From a checkpoint of a small transformer trained on Wikipedia.
Architecture: LayerNorm before each block, rotary positions, no biases in attention or MLP, tied embeddings, attention and MLP in parallel.
Training: a variant of Adam for these matrices, 184M tokens, 5937 steps.
MLP neurons of a small language model. Each row is named by its layer, matrix (up: input weights) and neuron, and shows model dimensions 96-159. Each number is 128 + 32 x the weight over its row's rms, rounded and kept within 0 to 255.
Before each neuron's rows, "fires after" lists the tokens most often just before its 100 highest values on Wikipedia text that the model never trained on. A number after a token or word is its count.

fires after: ";" 21, " the" 20, " on" 5, " 2" 4
L13.up492 [154 126 154 109 127 142 115 135 120 148 102 154 135  97  83 140 190 109 181  98 137  94 139 110 131  97 133  83 122 154 121 131 172 144 171 138 148  76  75 130 125 124  86  52 120 104 157  84 114  89  72 165 182 104 122 158 119 159  96 106 122 136 114 138]

fires after: " |" 39, " Ve" 9, " Number" 5
L11.up622 [156 106 106 159 196 110 152 155 121  41 197 140  87 155  66 142 137 116 181  75 175 102  98 148 146 128 122 149 166 147 117  60 124 114 108 125  97 150 175 130 120 105 132 131 161 110 114 143  79 133 142 116 121 190 149 130 103 128 131 113 104 131 116 142]

fires after: "\n" 31, " of" 9, " Minister" 9, " the" 7, " in" 6, " Member" 5
L7.up491 [ 90 175 103 134  99 179 136 118 146 175 133 115 134 115 139 102 126 175  84 114 113 127  95 119 209 149 177  98 106 157 100 166  87 152 106  65 214 120 132 157 158 170 145 188 113 127  90 131 131  63 157 182 180 116  85 132 117 118 144  77 121 100 114 188]

fires after: "|" 31, " can" 9, " is" 7, "\n" 5, " was" 4
L6.up28 [167 114  85 160 129 100 121 108 130 139 135 203  79 117 189  80 124 122 110 134  80 147  86 148 195  92 125 127 174 155 139 128  34 121 105  94 153  76 148 173 152 169 111 155 128 166 111  86 113  48 189  73 118  98 138 120 116 171  44 115 110  96 142  95]

fires after: " |" 53, ";" 7, " " 6
L12.up299 [ 95  95 143  86 127 139 120 143  47 118 127 137 180 188 170  87 140 105 175  63 129 140 180 123  91  91 136 123  91 124 143 170 132 148 114 142 175 151 136 164  86  95 138 122 105  89 122  98 112 130 140 112 117 124  88 199 113 164 142 123 116 141  86 216]

fires after: "." 50, " |" 14, "," 5
L6.up564 [128 101  93 123  94 113 166 159 116  91 173 123 141 186  93 102 127 123 159 177 200 144 133 123  92 211 142 141 132 103  96 102  77  89 110 144 148 134 109 122 112 108 123  97 133 175 135 127 136 210 119 113 145 111 131 185  77 159 204 168 169 190 162 123]

fires after: "-" 16, " returned" 11, " " 8, " moved" 8, " Genus" 7, " Turnout" 4
L3.up68 [139 180 172  95 113 136 149 175 139 143 138 129 133 152 171 143 116 158 154 105 145 124 150 178 119 153 128  94 155 102 130 128 145 161 159  76  37  93 186 113 157 146  99 146 139 182 135 165  64 157 156 166 160 103 160  90 120 147 169  64 120 119 120 162]

fires after: " in" 16, "s" 13, "oz" 11, " |" 8, "J" 6, " Norwegian" 4
L12.up164 [111 163 129 162 188 127 125 124 124 202 133  63 109 143 142 126 192 172 101 144 144 136 122 144  54 122 118 130 124 155 142 113 126 142 138 133  96 184  58 156  91 138 109 136 113 120 119  91 101  59  86 114  83 190  64 138 155 118 145 109 144 126 100 120]

fires after: "\n" 45, " died" 4, " released" 4, "==" 4
L7.up427 [ 91 115 153 124 174  96 108 100 191 213 100 180 105  84 166  93 128 144 120 147 123 123 132 112 125 121 166 108 140 122 115 170 140 112 102 114 191  90 101 124 158 146  99 194 145 107  84 145 110  77 135 135 183 156 114  71 134 127 198 106 135  37 148 146]

fires after: "\n" 53
L11.up121 [118 134 148 153 100 120 169  78  60 137 152 138 170  90 135  97 101 166 169 110 121  98 145 118  44 137 122 133  98 119 102 104 124 162 168 104  99 161 141 146 126  66 105 124 111  99  95 150 143 125 116 107 121 152 103 159 101 160  99 119  65 224  71 167]

fires after: "\n" 43, "|" 17, " K" 4
L11.up256 [129  54 122 101  61 151 132  84 126 135 177 113 112 147  96 134 128 157 119 135 105 156 215 165 106 129 139 126 122 106  65 138 125 146 170 172 132 103 109 113 123 112 120 132 140  96 150 174  91  33  80  96 104 125 150 141 148 133 120 113 140 128 112 137]

fires after: "|" 50, " |" 11
L13.up421 [145  95 209 148 116  99 156 159 132 121 109 188 116  93 132 157 110 145 154 130  87 164 187 121  87  98  63 130  79 186 129 102 111 127 197 157 145 138  81 148 118 105 130 116  94 176 110 125 124  94 124 117 116 124 164 147 139  97 132  65 101 184 116 135]

fires after: " (" 53, "==" 10, " There" 5
L7.up59 [ 65  99  74  82 127 170 140 113 126 147 106 138 123  72 129  97 121 140  86  88 165 173 124 135 149 121 128 150 160  72 117 163 131 148  96 101 162 106 116 159 138 110 144  94 145  45 186 156 141 113 123  88  62  57 173 121 134 151 169 155 109 145 142 143]

fires after: "-" 36, " (" 20, "." 13, "==" 6, "\n" 5, " \"" 4
L12.up518 [140  94 120  84 126  90 136 123 128 128 139 105 154 134 122 122 128 169 191  75 138 140 125  98 133 113 131  76  80 113 114 124 131 181 107 116 140 141 120  77 108 143  83 111 162 121 141 159 122  80 105 100 127 108 150 161  88 106  89 133 100 141 109  91]

fires after: "\n" 40, " /" 8, " |" 6, " had" 4
L11.up281 [145 172 156  88 150 109 156 103  91 158 180  82 104 101 137 123 117 124 153 159 144 132 113 131  59 108  87 143  94 168 101 107 130 178 131 157  89 141 108 150 172  94 187 139 123  89 165 142 166  94 139  88  83 138 111 159 115 131 201  90 128 183 187  85]

fires after: " (" 23, "|" 16, " (18" 8, "born" 7, " (5" 4
L3.up334 [138  97 150 149 127 124 130 161 162 189 115 107 125 121 116  40 123 114  76 115 181 167 131  97 110  95 109 147 133  94  83 101 120 149 153  83 109 110  92 121 130 158 110  57 147 188 166  83 148 139 126 125 134 102 138 136 117 139 163 128  61 142 179 155]

fires after: " the" 57
L9.up443 [ 92 173 168 110 119  79 151 119 161 146  95 180 114 130 109 137 186 107 144 101  98 139  80  62 148 135 179 134 105 184 152  93 161 152 141 103 177 152  85  95 117 177  91  57  93 141 138 133  76 144 137  61 123 109 129 136  74  97 153 137 123 117 157 115]

fires after: " 0;" 39, " 1;" 8, "," 6, " in" 5, " is" 4
L4.up625 [122  76 114 139 187 144 136 176 116 142 130 125  53  82 123 129 118 139 110 127 110 206 119  95 143  86 121 111 141 118 198 126  86 116 164 137 147 104 143 124 130 138 123 107 111 127 102 122 119 131  84 134 141 122 125 186  79 157 148 144  69 123 135 107]

fires after: " |" 42, " " 16
L13.up115 [174 106 138 125 156 176 130 136 144  76 102 168 138 145 164 103 193 106 119 144  97 135  97 205 160 136 103 188 160 114  85 109 131 158 181 143 111 142  72 133 206 139 101  65 142  91 139 136 123  80 151 119 135  97 141 114 134 162  44 228 168 127  95 100]

fires after: " In" 19, " in" 19, "In" 17, "|" 6, " July" 5, " to" 4
L13.up259 [104  83 192 138 124  86 181 127 110  98 103  93  89 134 114 129 137 145 105 155 116 140 169  93 110 124 157 147  46 229 112 131 140 146 154  86  76 108  73 140 113  85 188  89 170 145 148 156  91 109 165 100 108 179 150 125 117 120 145  63 116 135 117 141]

fires after: "." 15, " (" 11, " (5" 9, " (7" 7, " representatives" 5, " 0" 5
L12.up174 [ 74  17 144 142  39 114 100 152 169 145 141 132 134 185  79 131 152 151 139  66 144 151  72 117 114 136 184  82 147 114 133 117 115 142 159 134 153  90 149 156 112 129 116 128 154 147 100  97 118 117 146 181 175 109  76 107 114 128 188 156 133 116 110 119]

fires after: "==" 44, "-" 14, " |" 6, " " 4
L12.up366 [116 167 193  70  94 172 102 151 116 154 145 125 165 131  84 178 112 188 113 124 165 157 121 116 148  59 128 127  81 106 115 126  97 173 115  69 172 110 123 112 107 159 153 124 144  63 176 183 117 114 158  60  96 134 190  87  95 154 135 133 169 122 128 123]

fires after: "On" 18, "In" 11, " On" 10, "," 8, " =" 7, " $" 4
L12.up123 [114 118 165 114 127  80 156 123 108 114 129 142 131 147 142 120 123 121 172  99 108 131 160 179  65 103 167 125 121 152 164 118 146 142 126 151 124 124 118 148 155  51  80 195 157 129 113 146 119 109 157 121 102 162 127  74  90 202 116 112  91 130  60 119]

fires after: " (" 22, "|" 20, " a" 10, "×" 7, "−" 6
L9.up611 [150 178 153 129 148 162 118 121 159 119 175 143 208  82 150  52 124  88 100  75 128 138 122  94  97 118 153  92  91 128 144  81 121  80 183 131 144  99 110 121 142 150 112  84 129 124 102 147 116 171 158 133 128 148 107 134  92 129 189 143  85 149 127 113]

fires after: " was" 17, " is" 13, " were" 10, " are" 10
L4.up519 [201 145 166 145 152 180 151 162 149 209 170 119 113 143  82 169 126 116  77 146 104 158 120 116  81  55 129 161  87  84 136 108  89 146 156  77 101 129 152 117  82 140 198 139 192 154 146 121 123 141 137 134 146 156 133 169 124 109 131 114 104 139 141  81]

fires after: "==" 43, "===" 23, " ==" 5
L3.up554 [139 187 127 117 101 128 115  94 132  72 133 104  35 120 120 149 157 110  98 152 128 158 129 167 125 119 172 151 113  78 142 130 144 138 111 150 125 156 160 127 143  88 171 155 155 138  51 168 121 153 117 121  93 194 125 161  71 128 124 132 165 129  56 147]

fires after: "\n" 50
L9.up50 [119 119 127 153 127  61 171 104 144 177  91 128 123 133  62  87 171 121 108 135 126 160 144  95 116 129 104 141  81 102 136 171 104 163 124 110  66 170 101 133  73 152 124 104 167 163 142 115 135 133 105 139 125 103 165 167 103 126 159 131  82 100 142 102]

fires after: "==" 50, "\n" 26, " ==" 8
L6.up225 [116 128 116 123 127 141 121 155 131 169 133 168 147  84 125 150 117 130 150 119 111 157  91 155 155  94 152 166 125 143 156 152  64 140 107 169 138  91 140 140 139  85  53 165 197 102 166 134 160  52  86 134 139  84 133 169  97 125  95 120 146 124 212 126]

fires after: " the" 31, " The" 13, "The" 8
L9.up639 [117 197 173 104 144 118 140 156 129 142 151 149 146 122  77 148 183 107 116  71  63 127 202 144 110  92 128 159 116  81 132 105  87 109 116 164 151 112 127 129 136 110 120 106  88 113  82 141 196 116 141 114 127 115 152 133 128 115 176 140 111 141 163  78]

fires after: "." 42, "|" 5, " Synonyms" 5, "\n" 5, "C" 4
L11.up604 [116 145 108 112 156 157 155 129 141 117 136 127 126 116 163 137  83 129 183 179 156 161 169  90  96 178 111 137  77 177 107 137 132 152  81  96 100  99 135 127 147  59 129 155 120 128 159 136 191  84 147 142 111 110 108 145  96 172 104 222  91 169  98  70]

fires after: "\n" 40, " =" 9, "born" 4, " (" 4, "," 4
L6.up323 [104  87 145 168 101 169 135 125 172 145  94  87 153  86  21 151 123 100  94 121 132 142 139  96 148 159 116 126 132 107 110 117 123  88 107 144 178 113 113 107 173 117 164 144 174  83 155 211 136 119  82 173 150 107 114 134 127 126 148 172 130 185 143 141]

fires after: "." 36, " " 24, " |" 14, " Turnout" 4
L9.up131 [110 104 134 179 105  89 156 163 155  91  29 133 119 156 149 121  79 181  95 138 109 149 164  87 128  78 128 150 104 102 109 134 109 131  91 138 148   8 169  66 176 120 108 139 164 128 107  96 118 141 139 123 154  92  96 133  87  97 119 183 191 150 120 107]

fires after: " was" 21, " is" 19, " were" 9, " are" 8, " not" 6, "," 4
L6.up410 [166 126 178 164 174 130 175 179 130 159 161  91  99  73  99 154 103 101  83 136 104 163 123 171 100 109 148 149  72 152 137  81 103 132 178  89 128 139 167  80  89 155 190 155 130 108 144 139 115 156 120 147 111 161 124 140 115  90 127 129  86 100 142 144]

fires after: " |" 45, "-" 16, ";" 7, "," 7, " and" 5
L13.up629 [113 107  90 123  77 151 175 151 145 131 131 150  79 156  96 139 116 159 134 133 153 112 165 121 188 129 110 135 138 119  37  51 136 110 109 109 140 191 163 155 101 127 163 138 229  78  97 121 137  72 172 126 117 121 174 129 120 207 110 131 116 127 106 140]

fires after: " on" 38, ":" 11, "On" 11, " On" 10
L12.up23 [131 109 127 113 122 113 130 138 150 127 111 143  93 113 148 114 144 166 170 128 107  88  97 210 143 121  87 166 125 170 106 100 133 178 182 131 105 112 135 103 132  72 148 150 185 115 125 130 130 138  78  90 122 128 130  68  70 118 152 172 118 147 109 109]

fires after: "'" 45, "," 20
L12.up148 [102 132 120  82 112 175 133 184 109 106 197 101 139 122  86 126 146 104 164 127 163 201 104 147 115 116  70 163  99 108 123 186 159 185 169  81 132 153  94  89 140  90 148 142 123 143 128 138 110 148 138 154  82 121 104 175  82 157 114 130 128 114 143 105]